config = dict(
    num_hidden_layers=12,
    hidden_size=640,
    num_attention_heads=10,
    num_key_value_heads=10,
    head_dim=64,
    intermediate_size=2560,
    vocab_size=32768,
    hidden_act='gelu',
    norm='layernorm',
    norm_place='pre',
    norm_eps=1e-05,
    positions='rope',
    rope_theta=10000.0,
    rope_fraction=0.25,
    qk_norm=False,
    attn_scale=0.125,
    bias='all',
    tie_word_embeddings=False,
    parallel_block=True,
    init='normal',
    init_std_qkv=0.0274,
    init_std_o=0.0,
    init_std_up=0.0274,
    init_std_down=0.0,
    optimizer='adamw',
    learning_rate=0.000593,
    beta1=0.95,
    beta2=0.99,
    weight_decay=0.37,
    lr_head=0.00494,
    warmup_steps=360,
    schedule='wsd',
    decay_fraction=0.576,
    decay_shape='sqrt',
    final_lr_fraction=0.0,
    batch_tokens=65536,
    max_seq_len=512,
    doc_mask=True,
    z_loss=0.0001,
    train_tokens=639600000,
    max_steps=9760,
    dataset='wikipedia_en',
)
MLP neurons of a small language model. Each row is named by its layer, matrix (up: input weights) and neuron, and shows model dimensions 224-415. Each number is 128 + 24 x the weight over its row's rms, rounded and kept within 0 to 255. Numbers have three digits each.
After each neuron's rows, "fires on" lists the tokens most often at its 100 highest values on Wikipedia text that the model never trained on.

L8.up1295:111119105120145142155123147119107121147125114123145182186149108128050147121137104072139129143143114151127140160103124151132146118094118104114096154133126151127149132147141069111154136137116124106104187100137151124114102100116146067104142115104139114133168114146082119137070109105177158114130127110085133106118141142130113149156107104130147141150130112100118128126137120183139121136153114126179112123117143141147109090113098131128175100101143178151127141109086126164075135143106132148142114091123112165164102133113115102119128120100128122137158141126104142149130183155144100126
fires on: " and", ",", " G", " K"

L8.up1491:094128155132131088081103111080113142128129125116098084154095114090108167115163078156137134146139152144170107166169088177119182144112084160114150156129143099146146080120159108124130114141163153153144120140116105138104132146089098124143150137122172134113179103118147126101121162138151131151115101122156153174147103136157105110087099111120151102128092107129116159175162172146156127078132123143135140150099134117129081124121120104134150114135164136138117129135119134148129134123139135118139114152153138140153100158121155132122164180128094159139143117101103149112120091137133173117
fires on: " to", ".", " ", " a", "–"

L8.up2407:133152142128119116127111096128188150135105139092130132129135118136138135130100144119075145133121135145096098131118138125150131137101121131105142125119148161124118050143117137116157143074111097085130094107116092109129096157143152158110109167143154089097126099114143188090151128117165085113159132139164152134148102170170149137115134129098081150150105102136117141135102108145176111144132092145118126120094168095161155135092138127158129162140115141109103161114126096096120126068103106132140174125145146128155118205102116102118128122117162142104139119077127110125123078104110148098
fires on: "2", " over", " out", " down", "===", "=="

L8.up1535:085112122123118141143108123170097131116101162083131154118137129092116108110140106099109126130161141134103136154120119139134137126132097128103111115140132119106093138137150095158131192134151093135106147129122100134136129141141107120104136149110114122103119099191181153103123119129091116126139091154177123135125098119107150141166132138117129123130137129121099123097113119127106101122139132137170113120112089134154123134127145111127169184120126126063103105123129099134129137130096112113106137109069113140134129108077178124120121121101076119140122137134140090137123145147136137138
fires on: " in", " (", " to", " In", " ", "1"

L8.up253:158174101154159125160119144130140113112156142172141128099145132124118116099168151147131168116163125194151121136131075125097212149103137092151119120130123117121122081199121092109128141134126157150142108168110139140127111149166121100120097117143160109093119136112130110136128140143130094092134106175093117140136114121101157128048151125161147128147114159174139137124133161164100110094126150140180094132107095121139092082094143153215097102125064163135167077163125127163121146168130130159109176126131104109121127125144132119125082127149133161149139123121173112142119144135173097130
fires on: " were", " was", " in", " by", "^{"

L8.up2507:117138109081132159117106122152107111084170157131082067109160142124081105087142106155100125115117187166136105139109149179157139114105115135120167107099125149096104092156125110103077157133125123082112121125158110128095152098129120093145118146125109114112122119134138118153118121195160095116113125130135150105102129155137107158121119147138126118104111118162109138158163148123149111095167143110156113099139134136137132115104107113144137085129152148133071128127162133103180092152081133164131134133103114107130137160106153117129127123105105174134144106198136157139113131175120117154
fires on: ",", " used", " also", ";", ")", " only"

L8.up2191:160158100157132195116088135151107140169123124119100140144127134156130118101106143104119128103105164126145156139106116113133106143125111103168125137157086139106078105153149104104108103120106176110105124142137116128096149096137145097169132146107117132132142112118153126100119082084129137119119095117141117090128190107149089105141119113179154085120110119127108132083128122153097144095155141098150076090152147117146126125108159156167200098087113127170074124087114127144162164113105160098119170095119101129132135134106109118117145174119089109136128142152113153153105135119109157130
fires on: ";", " and", " that", " in", ","

L8.up2373:137104154141108114136116130101152134110160105086099128137138095142102161101147148104086131139147126151127152108105109132095101166119130118097120124137184145104089094120112134120154156115112090147124148133091129117110074134155114156137094156139143154121128111122154117102097114120131149157134091129122121150088095172172137134142112144137151103141100135112128124111145153136123124122117166155172092139125104113130130099149139137113125150117106139089163114067147113135147149146136123170106111138094080142140117180129111143134131120128136115115134119090138138109108077142152134136
fires on: "2", " ", "\n\n", ")\n\n", " to", "==="

L8.up1027:136129125119118131139107140147140146089152107127112104122129098167123110107177172131112163148086150195136110128155111092121162156096060132131124154137135116090130103095163118115128143080126114129134172154053154086126186086143115093110085144151126114116122078154123149107109138148150113124129132122106135102118141101120109192155157114132106139162107141158112113126140122121060111131135149166189115171133155158163080093084112095146118154100120131124124119168122103143108160138147139113132146126097133138142137123139121123112064173091084142101097086110161128122113121128101130114
fires on: "0", " in", " O", "-", " In"

L8.up936:201133103111158132116112122102118130083103168120064161157122109141131117103132141126140187099152142148114129143131118120180190127107117141152142137093152160127120092153140141115139151134142130140100141160105133128105097130118120113118120123144124120118141140157106104124118136167120118086086120113137140155117143151131150149129107141145130159115132105125111131145115108152112117096164114123185135171092118140145150091143118116101169133127109113103142091150117159089129141133159139096124105133125062113080100116123113133101070126105114147149121124133200110137140117136181133118
fires on: " was", " were", " following", " so", " later", " a"

L8.up2083:140167068121119099107080060094118134121132117147170144127134151135114142075154144117134145159093120116146130121140128168150180151113110149142136124143161109147148102156152109124130164151141153113145094167111121104109102159126109129134138145133143153111084090138137110150168127108155104106141146139103121083104110184156136114128133133102109080102089126133102158153154162129151117106110138144166139158135116140110108101116100151119135083159177149112093099154170114131146120148138133202131102124139139100113109119114152107129141093118114154171134107126121120115109116147131141135
fires on: "0", " is", " was", " in", " has"

L8.up2190:110127153147138125148158142152064137120150123138132087171131118140080117113146106136102152136129138100137191116162121159119144109110109123152097124122138139126111099130160128131109135110124101144133143151096115139124146083144136114109133154160126105120096125145174171076131143105108118129109137129124136121128106170149118198100100116123105113153140150096173120106136119150105128083132094117148132143140111133159101143085069121118156083123115133108097122125134113119122162129121113101150110105129095095111125144128120155094141129154118160138137124084128119130137137124155135098
fires on: " in", " and", " the", " In", " The"

L8.up1703:142132167135126128061169094094171126128173136140130122153127113105096117128140145124148104148132122121111165110133094164131123144136104153107144195156146125102144142066145089154149143117134132131122145114076105109149103088145127166081152112098145139116146079133169137117095054081139098181157130128112093094117108135146115097146114147124140110105110128097123119125137149131106132132090141147152127120131129144132098140110131152140128144155122105111132126171128086149083120168149142108126119093146099142066098122124118117117114114112155145115119124146115103157091144122118129152
fires on: " ", "2", "7", "as", "4", " T"